config.yaml
n_head: 3
head_dim: 64
norm: "layernorm"
norm_eps: 1e-06
positions: "alibi"
bias: "all"
init: "normal"
beta1: 0.9
lr_head: 0.00826
decay_fraction: 0.344
decay_shape: "linear"
seq_len: 512
doc_mask: true
train_tokens: 376300000
dataset: "wikipedia_en"
MLP neurons of a small language model. Each row is named by its layer, matrix (up: input weights) and neuron, and shows model dimensions 64-191. Each number is 200 + 40 x the weight over its row's rms, rounded and kept within 0 to 999.
After each neuron's rows, "fires after" lists the tokens most often just before its 100 highest values on Wikipedia text that the model never trained on. A number after a token or word is its count.

L4.up434,264,155,235,199,156,211,210,262,279,103,157,233,191,199,105,140,243,204,183,200,203,137,211,191,216,195,164,232,186,202,206,274,196,187,214,211,150,169,229,204,172,283,114,186,145,190,168,139,211,247,205,182,162,213,208,286,189,234,263,245,160,151,187,175,222,249,171,220,223,218,152,227,208,130,273,194,144,267,187,163,210,161,215,262,131,267,189,162,146,142,181,133,215,179,205,185,210,225,158,196,214,212,263,199,214,191,171,137,209,214,192,159,189,265,170,195,153,115,225,200,246,201,174,160,176,244,95,248
fires after: " (" 16, "\n\n" 16, " \"" 12, "\n" 12, "=" 6

L6.up250,201,156,267,197,168,186,243,273,276,179,183,168,101,154,149,177,166,206,202,183,185,171,204,264,248,219,225,239,176,105,173,252,165,180,211,245,199,185,242,222,197,220,203,250,153,231,266,198,162,282,245,215,199,195,249,259,174,168,229,209,153,169,242,170,267,269,188,154,200,229,182,184,164,163,237,256,168,212,211,103,220,181,251,243,230,178,200,203,236,211,160,135,168,164,197,224,223,236,151,256,265,173,217,228,189,126,125,103,245,213,161,164,174,210,306,207,187,94,217,156,169,158,221,240,170,207,189,238
fires after: "-" 50, " \"" 13, "\n" 9, " (" 8, "\n\n" 6, "/" 5

L5.up706,205,199,178,169,202,197,255,197,289,157,160,258,192,225,203,287,152,243,181,187,229,206,216,201,186,241,206,201,204,148,206,161,217,199,145,210,194,257,156,185,218,186,185,191,187,211,213,193,245,178,266,194,190,231,326,247,147,197,257,181,165,202,220,229,191,270,174,253,188,229,122,139,197,172,274,173,261,194,282,170,223,165,249,239,161,232,163,220,185,129,169,251,213,235,190,166,180,197,188,137,315,239,204,132,217,116,193,175,151,197,198,233,187,200,191,181,149,189,202,182,121,169,179,235,221,187,228,177
fires after: ":" 36, "," 21, " as" 8, "\n" 6, "\n\n" 4

L9.up106,192,200,155,123,205,241,111,194,265,230,112,194,249,273,197,260,119,221,196,200,232,209,173,137,226,127,246,158,210,229,130,184,207,231,168,82,207,214,214,275,158,210,248,192,194,243,231,167,195,198,162,224,210,267,246,234,182,141,213,205,272,179,173,187,260,224,193,278,189,178,215,166,160,182,273,269,241,227,220,189,179,175,201,192,262,198,178,293,277,194,159,151,244,191,152,156,261,241,260,157,210,203,208,243,214,188,290,152,147,133,220,267,192,168,195,228,187,198,194,246,206,153,130,220,196,190,160,169
fires after: "=" 65, " |" 4

L9.up216,220,196,204,173,218,241,197,199,183,165,244,183,159,144,232,178,252,299,189,226,191,231,206,243,185,204,202,210,254,217,147,171,223,231,213,170,231,132,194,204,221,189,128,229,232,174,225,149,140,265,171,224,143,219,200,205,191,240,190,240,213,117,204,266,167,191,222,212,217,205,209,254,191,130,174,214,175,173,214,249,217,271,241,185,112,266,202,205,218,207,176,220,151,206,157,171,247,213,181,150,274,134,223,223,224,222,236,200,193,285,158,140,246,180,232,154,159,213,231,174,281,163,208,174,233,157,151,244
fires after: " |" 50, "|" 23, ";" 9

L11.up294,196,218,227,182,221,183,148,236,190,200,238,259,200,190,240,198,179,224,171,187,224,194,195,252,188,203,160,180,292,173,114,176,206,227,129,280,174,266,167,204,221,209,104,239,245,185,210,206,187,125,189,226,135,236,254,208,218,219,209,197,254,203,192,197,265,218,210,235,212,148,105,199,239,174,220,198,234,227,229,198,168,177,193,251,153,193,212,166,179,200,164,225,199,227,238,192,251,188,285,212,189,208,183,224,178,185,148,131,119,218,198,210,172,245,207,107,161,196,234,103,182,229,166,152,162,255,151,227
fires after: "|" 15, " the" 14, " that" 8, " a" 7, " as" 6, "," 5

L6.up446,198,135,166,174,163,214,172,307,273,167,160,238,232,276,129,203,201,193,169,228,217,201,247,196,170,198,190,203,174,211,219,210,206,254,257,225,188,127,198,293,209,247,149,230,176,153,158,133,235,208,258,189,178,198,204,220,147,171,218,255,199,172,182,226,228,191,166,215,215,125,162,243,107,173,242,179,248,231,239,177,224,168,228,206,220,207,261,199,218,182,167,185,210,137,192,240,209,238,302,158,225,151,242,225,214,102,176,121,163,204,212,178,163,245,248,199,172,156,161,158,181,138,184,253,196,148,173,285
fires after: " (" 41, "-" 17, " \"" 14, "–" 10, "/" 4, "—" 4

L3.up651,209,171,190,166,189,274,170,223,225,221,177,268,261,227,178,250,195,183,218,227,182,152,172,173,288,129,207,210,266,264,224,262,233,228,155,185,252,152,241,154,159,283,207,270,187,197,228,232,184,298,189,152,186,210,262,199,160,164,194,231,193,229,192,222,272,264,163,263,186,173,193,193,250,218,218,199,195,175,172,205,258,195,214,252,248,175,105,282,188,195,169,161,213,213,186,214,217,226,188,209,174,233,221,187,250,199,210,211,184,172,183,218,175,238,206,202,176,191,201,281,208,153,87,179,195,169,135,106
fires after: "=" 67

L6.up2,211,207,173,204,253,190,178,195,194,116,223,162,224,226,201,271,235,321,172,150,227,199,221,239,165,158,235,241,214,243,145,190,233,154,216,141,113,256,200,201,242,181,166,202,136,211,229,116,193,207,199,255,182,222,244,241,164,204,203,209,194,241,185,192,214,239,141,199,226,167,185,222,156,189,272,189,217,166,220,134,223,180,237,196,156,138,164,267,228,133,172,178,208,244,219,204,299,224,191,135,273,220,246,221,199,173,211,240,263,222,269,146,218,225,217,180,181,194,213,154,141,187,208,234,238,220,156,232
fires after: " |" 25, "." 17, "|" 11, "," 10, "-" 4

L6.up282,189,162,259,139,92,139,233,207,268,227,121,181,180,168,178,124,202,161,194,206,279,165,184,185,202,206,198,252,196,209,146,199,239,139,159,198,193,204,204,234,211,149,176,188,192,218,243,215,239,218,307,169,168,245,207,302,142,157,165,209,186,225,204,196,238,299,223,237,194,168,239,202,188,194,193,137,234,266,195,203,172,210,232,204,199,178,168,218,193,154,161,194,262,184,179,255,219,266,256,204,214,171,368,192,202,122,215,214,222,187,178,269,140,170,198,201,240,190,187,204,191,213,190,253,98,180,186,214
fires after: "–" 72, "-" 10, " in" 7, " of" 4

L13.up96,213,203,162,211,188,210,201,258,156,177,209,258,146,278,185,209,219,232,171,225,220,150,161,256,219,136,178,173,259,173,232,160,184,193,144,197,226,239,192,230,186,255,129,252,138,268,226,178,246,216,241,173,142,188,210,199,246,171,210,162,223,171,159,208,190,202,208,220,219,206,126,202,247,212,180,175,255,103,165,235,237,169,110,288,208,232,259,219,190,214,207,196,166,180,193,189,176,234,206,245,225,188,225,159,234,216,190,188,169,241,232,241,222,253,175,149,163,192,237,182,173,209,197,105,171,212,233,158
fires after: " the" 30, ":" 10, " a" 9, "s" 7, " n" 4

L6.up718,245,221,147,166,231,206,232,229,209,155,232,158,236,292,217,223,150,175,172,158,192,120,194,188,157,225,220,265,174,247,199,198,173,137,196,101,230,224,132,199,212,204,185,285,244,232,142,186,224,183,239,194,212,232,227,275,156,205,177,192,144,152,227,161,178,158,94,227,199,211,161,215,138,179,218,185,191,192,267,212,248,149,209,254,158,211,193,235,223,166,167,210,240,193,229,215,168,252,175,175,209,230,183,121,173,174,211,149,182,183,154,191,184,293,184,196,222,182,207,193,94,176,144,160,195,151,244,232
fires after: ":" 27, "," 17, " a" 6, " (" 4

L4.up722,178,225,187,166,209,190,188,224,260,190,179,208,248,207,175,238,227,188,236,228,177,171,167,109,197,89,235,190,296,230,196,210,167,181,181,131,171,219,220,254,193,263,132,186,196,190,234,236,182,238,261,257,204,219,257,218,117,120,179,223,231,149,184,124,228,247,264,255,259,186,216,155,213,117,239,183,258,229,237,192,211,183,149,199,173,175,155,209,211,104,143,257,205,184,218,275,177,206,205,217,179,169,197,144,258,221,225,195,244,211,198,162,222,194,241,214,218,172,206,215,244,149,125,217,200,214,226,202
fires after: "=" 85, " =" 15

L6.up233,147,230,155,226,174,206,169,289,247,230,133,263,162,260,89,215,133,213,246,245,198,196,199,199,137,134,166,222,217,252,215,263,212,173,214,228,189,250,179,245,179,247,143,215,140,196,186,229,195,293,233,224,167,238,187,194,179,182,229,244,90,170,141,192,188,234,195,223,199,190,177,231,225,181,255,163,204,175,205,183,237,185,259,251,195,178,242,269,204,171,172,220,197,220,200,229,199,213,177,173,231,241,272,207,224,204,144,178,196,208,174,130,177,227,204,236,167,140,160,197,140,240,120,206,199,252,186,217
fires after: " (" 28, "/" 13, ":" 9, " h" 9, "\n" 6, "2" 4

L11.up366,258,178,209,147,172,178,219,212,164,205,126,244,146,164,169,201,204,203,281,225,218,160,73,260,234,154,224,233,212,185,265,183,162,223,174,206,172,281,182,239,137,268,228,201,229,189,284,154,211,152,251,205,138,201,212,275,128,170,173,208,209,166,190,218,207,232,239,252,254,209,171,220,213,182,217,219,171,184,110,165,195,203,175,274,139,139,250,224,172,188,186,208,235,195,199,256,211,234,225,233,167,286,198,242,201,181,162,199,186,227,213,188,219,193,228,282,182,203,215,214,211,179,136,121,212,204,206,196
fires after: "=" 37, "\n" 12, " the" 9, " a" 6, " at" 5, " Coordinates" 4

L9.up352,209,202,226,128,209,160,158,200,200,190,186,126,247,174,229,210,230,260,177,171,219,200,201,199,170,179,247,200,197,217,146,252,221,298,189,159,170,210,191,239,205,215,194,179,251,244,263,188,153,290,247,219,135,249,229,307,168,266,221,228,253,163,225,273,207,250,245,261,184,223,219,219,199,154,237,195,299,213,165,141,224,208,205,196,186,196,135,203,237,134,172,180,185,201,141,143,268,278,214,239,252,163,248,193,154,221,217,179,180,177,106,185,233,206,179,120,156,181,213,185,258,219,144,281,149,106,206,241
fires after: " |" 49, ";" 7, "|" 5, " Date" 4

L9.up170,192,259,156,118,171,207,148,226,208,264,238,191,154,217,165,210,147,204,188,207,248,149,199,217,206,96,175,248,208,128,159,125,201,233,229,158,179,192,216,238,264,240,293,104,260,222,150,171,212,229,119,224,170,217,164,185,167,231,150,208,188,231,168,214,242,188,189,212,198,187,198,221,187,139,246,190,260,222,245,188,249,237,152,230,244,189,241,214,286,196,172,209,183,264,151,194,254,274,292,209,240,205,200,210,122,178,242,210,245,252,177,175,135,201,250,208,204,245,221,227,227,123,186,268,158,195,256,221
fires after: "." 46, " that" 10, " which" 8, " where" 6

L13.up105,210,209,149,125,149,212,234,168,243,192,173,140,111,192,141,241,167,215,206,197,194,168,152,255,132,193,232,182,245,112,172,151,208,251,223,145,190,196,195,169,177,190,255,198,294,212,154,235,200,263,230,214,244,207,147,280,216,258,231,167,190,217,102,247,201,188,186,189,245,211,313,260,202,199,221,270,199,221,211,180,159,211,150,224,175,158,197,226,223,141,179,298,215,202,218,200,196,223,206,246,178,174,259,262,210,166,167,142,180,256,246,209,204,183,225,192,184,288,171,148,134,128,180,241,155,188,194,170
fires after: " the" 54, " that" 8, " The" 7, " where" 4, "The" 4

L12.up214,199,180,195,168,172,230,230,213,146,220,167,138,177,169,251,236,264,240,223,230,188,249,157,224,165,131,254,248,241,139,142,165,193,187,192,193,190,229,209,245,273,213,233,225,231,182,172,213,237,213,199,186,202,235,204,202,204,190,176,149,238,217,149,245,188,212,181,221,263,191,180,275,203,242,221,243,260,240,148,167,145,129,172,227,189,171,183,212,224,126,173,245,211,254,149,252,187,227,221,256,240,193,261,256,185,220,227,172,259,245,217,174,249,201,226,144,202,168,128,165,193,175,161,159,156,147,136,184
fires after: " the" 40, " at" 16, " The" 6, " that" 5, "The" 4

L6.up311,206,195,178,183,228,162,218,206,255,185,156,199,167,209,217,195,134,160,213,191,212,230,178,239,215,145,231,240,228,235,155,179,206,178,208,209,140,183,187,244,188,187,162,249,230,137,269,120,134,217,197,237,188,227,196,210,154,147,140,183,119,200,226,172,304,240,235,207,248,244,158,167,142,164,263,210,223,189,171,215,233,197,141,206,209,124,209,287,246,150,173,174,219,131,176,191,212,277,174,259,270,194,230,261,162,244,122,188,242,227,132,178,155,198,261,204,124,174,213,195,168,147,167,275,228,162,175,195
fires after: " \"" 15, "-" 14, "=" 11, "\n" 9, " (" 7, "\n\n" 6

L8.up569,211,254,159,160,140,158,169,227,233,227,206,185,170,253,169,190,137,187,189,209,271,130,245,262,246,33,281,211,274,153,221,187,213,193,170,143,278,206,219,218,230,234,148,171,142,243,246,196,216,254,210,216,183,223,193,245,240,211,139,213,175,137,192,224,198,261,159,204,164,177,191,207,166,114,244,258,231,230,248,105,216,137,222,231,224,219,227,205,241,178,199,183,237,184,212,241,223,194,247,218,223,190,201,196,223,233,218,198,176,170,221,160,168,232,222,209,215,201,192,170,231,206,163,202,121,140,180,213
fires after: "." 80, " that" 5

L13.up718,257,252,166,122,132,170,172,232,236,194,235,181,168,196,201,240,233,274,227,196,219,145,169,202,205,144,204,239,271,216,169,223,177,227,191,217,188,282,222,170,132,227,229,190,238,158,180,230,169,268,179,228,189,223,277,249,226,238,144,201,173,156,225,169,175,186,243,237,272,120,231,169,269,156,230,239,221,194,215,130,180,227,221,208,179,200,227,236,290,173,175,219,180,181,196,178,317,216,197,193,220,227,195,255,146,175,202,149,194,251,150,149,230,181,219,201,217,212,196,148,168,183,207,263,180,136,178,163
fires after: "." 25, "\n\n" 15, "," 14, "\n" 9, " that" 5

L11.up49,175,242,154,195,183,293,297,221,232,181,196,155,176,240,131,248,171,201,227,221,211,203,167,211,142,226,242,211,246,143,229,177,246,201,225,205,141,196,192,166,164,225,232,293,218,161,192,249,256,259,218,247,168,225,216,248,166,208,164,188,181,186,177,258,147,203,160,235,190,170,237,241,258,161,236,268,291,280,206,133,182,195,139,207,239,173,188,190,218,197,173,229,225,215,219,178,162,209,189,199,226,236,195,272,126,159,164,178,215,220,213,210,238,199,244,148,197,250,109,176,184,169,172,105,248,184,178,144
fires after: " the" 32, " The" 24, "The" 20

L9.up554,185,217,114,139,190,250,180,185,197,160,180,137,178,217,127,163,194,296,182,171,209,208,233,199,182,150,301,214,224,286,180,196,256,267,157,242,179,299,132,253,195,144,203,193,214,187,242,163,210,176,175,226,194,181,215,239,196,199,281,252,215,240,272,286,188,188,234,214,189,166,258,216,229,175,266,165,260,249,211,168,197,176,236,224,202,211,175,239,228,148,175,241,155,261,220,171,284,236,215,212,220,233,189,208,183,205,152,182,251,211,216,214,186,191,317,137,155,183,217,153,213,185,216,278,203,218,198,164
fires after: " |" 56, "|" 11, ";" 5

L2.up386,201,199,152,151,203,181,158,281,260,150,149,199,220,274,180,168,227,210,254,208,278,187,233,156,178,150,217,136,192,197,209,188,243,225,194,217,168,229,195,274,145,298,180,239,130,178,208,192,204,209,231,258,171,218,243,183,155,149,178,261,246,196,195,181,284,226,194,244,223,214,184,180,181,202,237,260,269,187,181,252,250,118,152,277,218,168,162,310,176,167,181,210,209,211,172,254,204,195,212,229,143,252,183,253,212,159,160,108,201,185,185,253,182,225,238,184,177,228,180,207,186,173,139,230,170,221,211,167
fires after: "=" 95

L9.up381,187,256,142,204,244,232,172,224,290,240,182,188,167,184,157,185,187,217,265,211,203,85,231,204,182,168,234,192,245,188,181,205,246,201,161,189,211,184,216,175,203,150,302,249,174,223,205,209,268,223,158,235,247,179,206,236,182,192,171,188,247,247,115,249,172,223,197,183,267,132,182,217,165,96,233,258,156,231,181,232,219,167,201,181,216,166,172,285,211,268,195,210,209,289,158,202,240,220,229,150,276,205,185,291,116,225,203,180,245,255,184,178,174,251,275,230,133,228,179,179,234,92,198,162,154,162,186,144
fires after: "." 41, " that" 7, " the" 7, " The" 6, "The" 5, "=" 4

L4.up364,196,185,143,163,190,273,183,230,239,224,122,247,230,226,190,246,178,237,212,159,216,180,197,156,200,89,189,180,196,275,164,209,256,207,174,211,147,207,238,279,186,280,235,228,167,199,197,211,203,296,220,237,186,146,241,248,178,147,240,241,198,193,212,192,273,280,201,348,238,210,165,225,182,121,264,259,192,154,192,138,257,169,180,259,220,159,218,246,179,168,151,193,216,207,166,206,210,242,233,187,175,181,226,178,265,171,201,175,222,180,202,166,194,239,213,206,142,181,228,226,162,191,138,228,168,215,161,174
fires after: "=" 77, "/" 9, " l" 5

L6.up529,242,135,263,165,192,210,182,259,210,162,199,196,241,163,233,209,204,226,177,197,179,156,156,184,241,243,267,208,230,207,150,202,172,235,150,237,180,240,243,158,174,221,239,208,162,167,190,120,118,208,241,152,174,234,217,201,204,263,280,184,139,134,189,204,203,218,233,314,255,141,113,203,206,103,223,238,197,169,248,186,177,200,272,308,169,300,182,179,215,238,174,281,190,210,181,143,230,206,132,146,195,190,164,129,217,216,244,238,163,209,155,161,246,217,256,178,167,148,236,222,191,220,153,209,204,167,189,252
fires after: "," 60, "|" 11, "-" 8, "\n\n" 5

L9.up517,266,199,155,200,141,130,237,217,236,131,188,219,238,129,201,188,225,222,274,230,178,186,194,188,157,177,217,214,200,194,211,217,247,187,206,273,140,267,170,160,148,211,149,134,193,194,263,145,187,201,197,186,219,246,231,212,145,203,200,217,175,166,192,162,252,215,128,227,241,234,187,209,124,159,256,214,193,245,212,120,257,181,192,220,204,184,200,232,166,113,179,217,169,161,195,184,234,275,236,189,255,193,215,194,177,140,117,160,227,278,212,257,178,233,181,147,180,183,230,199,211,219,180,243,241,223,120,219
fires after: "-" 18, " (" 13, " un" 9, "\\" 8, " \"" 5, " subs" 5

L6.up270,117,172,262,191,217,260,199,241,193,177,196,250,214,166,195,146,193,209,187,170,230,181,229,86,154,236,248,117,225,205,158,178,119,160,234,210,180,176,215,209,248,222,165,247,184,201,233,155,171,157,248,237,194,253,228,154,207,221,280,181,237,175,225,270,262,187,241,188,174,195,156,173,195,160,201,184,229,141,208,205,188,218,199,295,144,179,202,155,158,215,186,301,171,196,198,208,273,149,252,222,308,275,190,168,188,209,126,170,181,264,210,214,208,183,243,192,177,141,238,185,180,164,194,221,264,220,137,150
fires after: "," 21, " as" 13, ":" 12, "|" 11, " is" 6, " a" 5

L6.up487,234,185,187,217,190,113,195,232,207,163,139,177,271,234,199,215,175,240,253,190,183,223,206,196,173,190,201,213,201,183,144,157,149,227,228,197,169,230,239,256,139,225,147,274,199,189,283,200,172,229,252,134,192,208,221,187,107,190,220,235,178,198,232,157,184,192,213,237,271,225,173,180,168,126,235,252,180,220,239,196,212,188,211,219,212,197,259,218,179,220,168,192,161,224,196,259,255,302,219,233,237,240,286,288,196,205,136,150,192,171,174,294,198,241,206,198,220,126,117,235,166,183,204,191,190,220,112,231
fires after: " \"" 17, "-" 14, "/" 13, " un" 9, "{" 7

L6.up396,211,160,243,165,164,180,242,254,262,221,248,138,148,225,232,185,184,210,239,209,258,131,180,188,190,198,165,245,209,183,110,140,244,182,107,217,203,179,190,235,183,158,224,279,231,238,203,187,237,220,230,231,184,219,215,210,234,160,178,246,193,216,241,224,223,255,253,173,229,180,253,201,107,168,142,159,198,236,122,196,165,206,191,186,248,190,191,202,152,194,160,134,214,143,220,236,192,212,209,184,265,195,317,170,110,162,214,171,263,216,141,206,208,195,214,242,188,234,157,193,259,172,130,226,175,157,191,239
fires after: "–" 67, "-" 23, "19" 6

L6.up203,275,209,189,228,236,257,237,261,252,157,244,249,176,223,188,237,144,224,199,275,257,107,180,222,200,211,186,170,204,161,250,210,184,199,172,173,155,179,134,206,232,308,176,254,215,239,124,128,220,189,168,165,193,212,182,238,216,213,135,202,165,149,215,162,206,208,165,206,207,228,193,193,160,202,218,226,227,208,116,148,204,156,244,286,186,225,200,281,226,161,194,188,221,226,146,210,217,198,205,256,163,127,184,195,155,193,144,192,184,169,217,159,188,154,202,203,135,163,217,199,173,160,248,109,159,212,179,225
fires after: "." 40, " as" 10, "\n" 5, " th" 4, " a" 4, " the" 4

L6.up756,240,219,248,182,199,123,205,211,239,182,211,229,122,225,230,188,191,219,282,268,241,153,98,181,207,238,144,178,212,203,233,180,246,227,197,164,239,279,154,143,194,158,226,227,250,203,133,95,265,210,252,173,175,277,229,199,240,221,144,211,191,170,186,231,170,186,185,151,197,169,192,173,202,190,215,225,121,265,201,163,178,193,226,195,142,244,213,281,167,173,188,224,202,252,176,161,204,180,213,274,184,185,187,186,172,203,182,176,228,198,214,161,214,253,275,196,177,185,140,171,224,94,130,149,191,239,231,229
fires after: "." 33, "\n\n" 31, "\n" 23

L4.up690,154,204,166,157,133,233,211,281,212,114,223,199,208,134,187,152,181,299,208,241,222,183,204,141,164,222,274,183,198,235,198,212,163,215,164,274,210,255,219,248,184,234,192,178,144,182,255,160,240,217,225,200,178,178,256,182,161,228,277,268,249,244,175,201,168,202,261,191,216,207,233,226,205,220,370,246,235,180,223,136,212,160,172,215,181,222,186,222,111,214,169,184,191,198,169,220,197,198,236,110,187,244,266,203,211,197,109,195,187,271,228,247,236,184,232,212,203,145,166,164,151,177,230,181,228,233,174,155
fires after: " (" 26, " 4" 15, " 2" 12, "|" 10, " 3" 6, " 1" 5

L12.up67,201,137,212,207,78,223,228,300,219,163,217,224,189,224,216,207,147,253,217,258,256,139,230,172,218,183,181,257,164,185,106,173,179,245,185,204,211,225,209,256,155,166,194,240,187,235,145,189,218,156,252,185,153,210,241,226,132,136,162,206,193,253,257,226,194,266,224,143,237,118,210,194,196,128,232,151,175,151,159,203,261,138,237,233,218,203,253,208,146,223,157,198,234,207,167,231,229,234,266,251,265,218,261,261,177,149,139,198,210,254,226,226,182,208,178,256,185,179,205,199,246,128,165,210,171,220,192,155
fires after: "." 23, "–" 22, "-" 16, " is" 10, "/" 9

L6.up472,167,160,238,184,204,168,285,201,232,198,206,196,224,224,157,232,179,257,201,164,265,142,134,170,235,206,182,228,205,233,214,242,217,187,214,182,212,256,163,267,166,141,174,196,206,208,243,200,210,197,203,184,170,242,287,167,127,175,254,178,214,206,225,315,235,185,218,204,227,176,186,199,205,141,238,216,308,233,168,236,193,186,217,188,176,71,154,209,195,222,189,140,259,236,213,231,220,220,261,178,209,193,252,260,151,259,165,176,169,226,228,172,156,171,317,188,179,206,178,134,206,150,165,226,203,188,164,118
fires after: "|" 30, "\n" 25, "-" 8, " the" 7, "\n\n" 6, "–" 5

L8.up333,185,185,234,140,199,204,219,212,215,179,245,124,170,186,176,146,168,317,171,185,210,159,158,180,162,227,235,213,201,220,107,179,207,226,184,240,247,198,182,219,200,168,173,247,239,210,192,188,173,244,236,245,176,226,245,238,157,222,298,250,250,210,142,227,201,119,246,250,184,146,213,262,222,168,225,199,254,258,176,157,163,217,273,231,230,183,212,159,164,208,167,226,195,144,195,143,305,226,196,132,156,183,264,151,186,198,102,210,191,222,165,162,185,164,285,214,181,174,242,212,213,140,157,247,192,204,173,230
fires after: "\n\n" 15, "|" 15, "-" 13, " |" 7, " (" 7, "\n" 6

L8.up106,219,208,280,169,129,144,167,270,239,190,192,222,226,128,214,232,180,205,213,188,223,217,211,127,220,162,299,200,240,240,237,239,228,164,212,255,201,317,180,246,148,172,169,175,224,155,208,214,232,256,208,105,161,180,206,208,256,197,214,144,292,257,204,263,234,186,213,175,181,209,131,218,171,187,214,292,250,172,220,187,208,205,152,192,182,100,198,209,198,214,169,162,223,273,236,210,262,171,228,162,202,205,280,196,174,204,237,202,225,226,203,210,154,184,244,69,181,142,169,188,183,180,167,226,199,229,139,138
fires after: "|" 23, " |" 18, "-" 11, "=" 10, ":" 10, " the" 9

L6.up221,158,141,217,204,124,236,210,285,212,180,226,200,187,245,139,168,155,185,266,194,197,203,247,252,232,207,189,223,197,186,205,138,214,157,124,207,231,234,220,264,233,180,223,195,170,215,185,179,212,269,238,228,170,209,223,277,270,163,186,183,185,227,217,182,235,250,218,174,155,177,183,238,149,114,217,270,208,184,200,195,208,224,216,233,140,123,214,216,166,199,177,290,183,212,193,205,244,217,229,168,279,160,269,217,156,120,182,99,233,176,232,134,144,232,235,251,179,153,223,159,222,124,216,187,218,259,124,167
fires after: "–" 42, " (" 20, " |" 13, "-" 11, " \"" 4

L9.up674,164,166,245,190,130,172,189,241,203,179,268,231,119,173,250,172,129,182,221,160,276,221,177,212,221,186,157,193,202,210,239,240,183,175,247,186,170,219,219,196,229,180,136,209,186,240,248,167,95,220,205,161,188,201,202,273,242,213,189,141,211,219,247,228,246,272,229,166,230,176,239,154,247,169,207,175,176,165,204,223,224,249,151,267,254,192,233,200,288,225,156,253,232,179,201,226,237,180,181,262,260,215,255,198,202,178,183,192,191,183,224,198,177,189,286,243,203,107,149,198,178,143,143,190,199,191,171,262
fires after: "-" 16, "=" 13, " (" 11, " in" 9, "\n" 8, "\n\n" 6

L9.up137,213,230,260,195,230,140,176,228,232,180,194,202,233,165,216,223,140,253,206,225,234,179,154,178,213,249,213,202,226,215,166,112,209,227,174,279,175,223,188,194,224,220,173,188,157,170,126,201,267,149,189,179,188,196,262,264,189,244,199,166,178,195,167,139,247,194,225,161,215,184,195,144,219,222,225,226,279,158,188,261,197,189,140,278,215,212,207,222,168,174,184,248,149,277,198,210,174,211,203,220,229,212,283,229,134,170,146,133,186,232,194,208,145,185,153,163,103,238,222,230,115,211,188,142,166,262,243,237
fires after: " the" 42, " a" 15, " big" 4

L6.up98,226,169,194,192,121,239,208,203,280,148,166,221,195,207,186,191,167,188,208,271,240,218,194,191,163,143,297,183,172,180,155,188,266,181,235,246,206,188,201,125,163,246,217,244,174,141,280,142,230,255,166,229,179,224,200,177,178,176,242,187,206,213,244,223,293,219,166,171,213,163,171,162,177,172,198,192,194,224,200,170,261,188,237,220,154,249,173,198,215,163,161,219,293,198,176,206,190,255,187,131,280,262,253,206,187,195,152,87,163,250,179,188,216,127,238,238,194,177,207,225,274,207,149,244,237,199,98,197
fires after: " (" 24, "/" 13, "-" 9, "ed" 5, "hi" 5, " \"" 4

L9.up175,231,219,194,135,212,289,179,162,244,148,187,132,218,162,222,169,269,282,180,208,211,205,166,206,156,132,186,249,204,263,209,239,251,196,221,141,166,257,161,159,170,150,168,253,207,201,268,164,113,300,238,233,162,207,246,261,148,225,239,189,238,218,79,204,215,225,259,214,170,190,183,232,186,140,227,263,230,218,186,235,228,206,220,197,175,165,135,211,255,136,163,231,188,185,138,174,264,227,148,177,211,232,218,205,247,193,191,155,216,251,188,140,221,237,293,199,232,241,138,159,210,167,191,241,214,123,160,172
fires after: " |" 69, ";" 8, "|" 6, "\n\n" 4, "=" 4

L6.up334,196,164,192,196,180,252,187,223,258,246,118,250,169,164,47,207,181,215,131,170,160,147,227,266,196,202,198,169,184,166,178,210,235,252,162,241,214,231,208,258,177,186,172,235,169,208,209,136,173,176,210,230,148,216,225,195,245,169,266,192,157,177,254,271,211,131,273,123,180,203,158,214,183,165,246,205,191,161,204,219,185,163,260,214,141,156,247,154,267,199,166,219,181,253,219,171,324,218,181,158,314,192,245,253,221,173,181,162,193,209,219,193,144,203,289,214,150,98,212,195,222,200,198,195,189,241,239,152
fires after: "\n" 53, "\n\n" 36, "|" 5, "″" 4

L6.up305,185,248,152,191,205,248,234,218,187,164,170,153,197,154,122,230,141,275,188,218,179,216,222,224,174,215,260,174,162,312,176,209,255,150,190,210,245,216,124,282,247,166,211,211,177,171,184,259,225,222,216,216,163,272,220,191,223,246,235,241,178,229,135,202,184,224,162,289,190,163,178,258,179,137,279,228,290,188,263,206,213,164,139,232,192,209,219,153,192,211,171,256,205,223,160,140,256,265,208,105,196,232,165,132,223,162,186,194,226,227,226,211,152,211,262,183,201,257,270,166,188,187,240,216,232,255,220,144
fires after: "," 52, " |" 37

L9.up670,211,201,196,141,153,230,225,212,193,220,208,181,247,199,170,230,224,205,188,179,196,153,246,148,182,222,191,166,208,257,194,143,200,146,224,135,184,265,167,177,236,139,189,195,208,226,193,180,274,225,226,221,135,222,218,239,139,201,230,277,171,205,204,206,238,182,200,175,175,186,118,215,250,215,229,254,213,211,262,208,225,251,263,228,161,213,210,263,248,160,174,208,126,258,191,186,198,228,166,165,225,196,222,150,219,184,195,218,126,301,196,210,189,187,178,235,220,154,222,248,115,214,206,187,205,222,231,281
fires after: " |" 36, "|" 15, "," 6, "." 4, ":" 4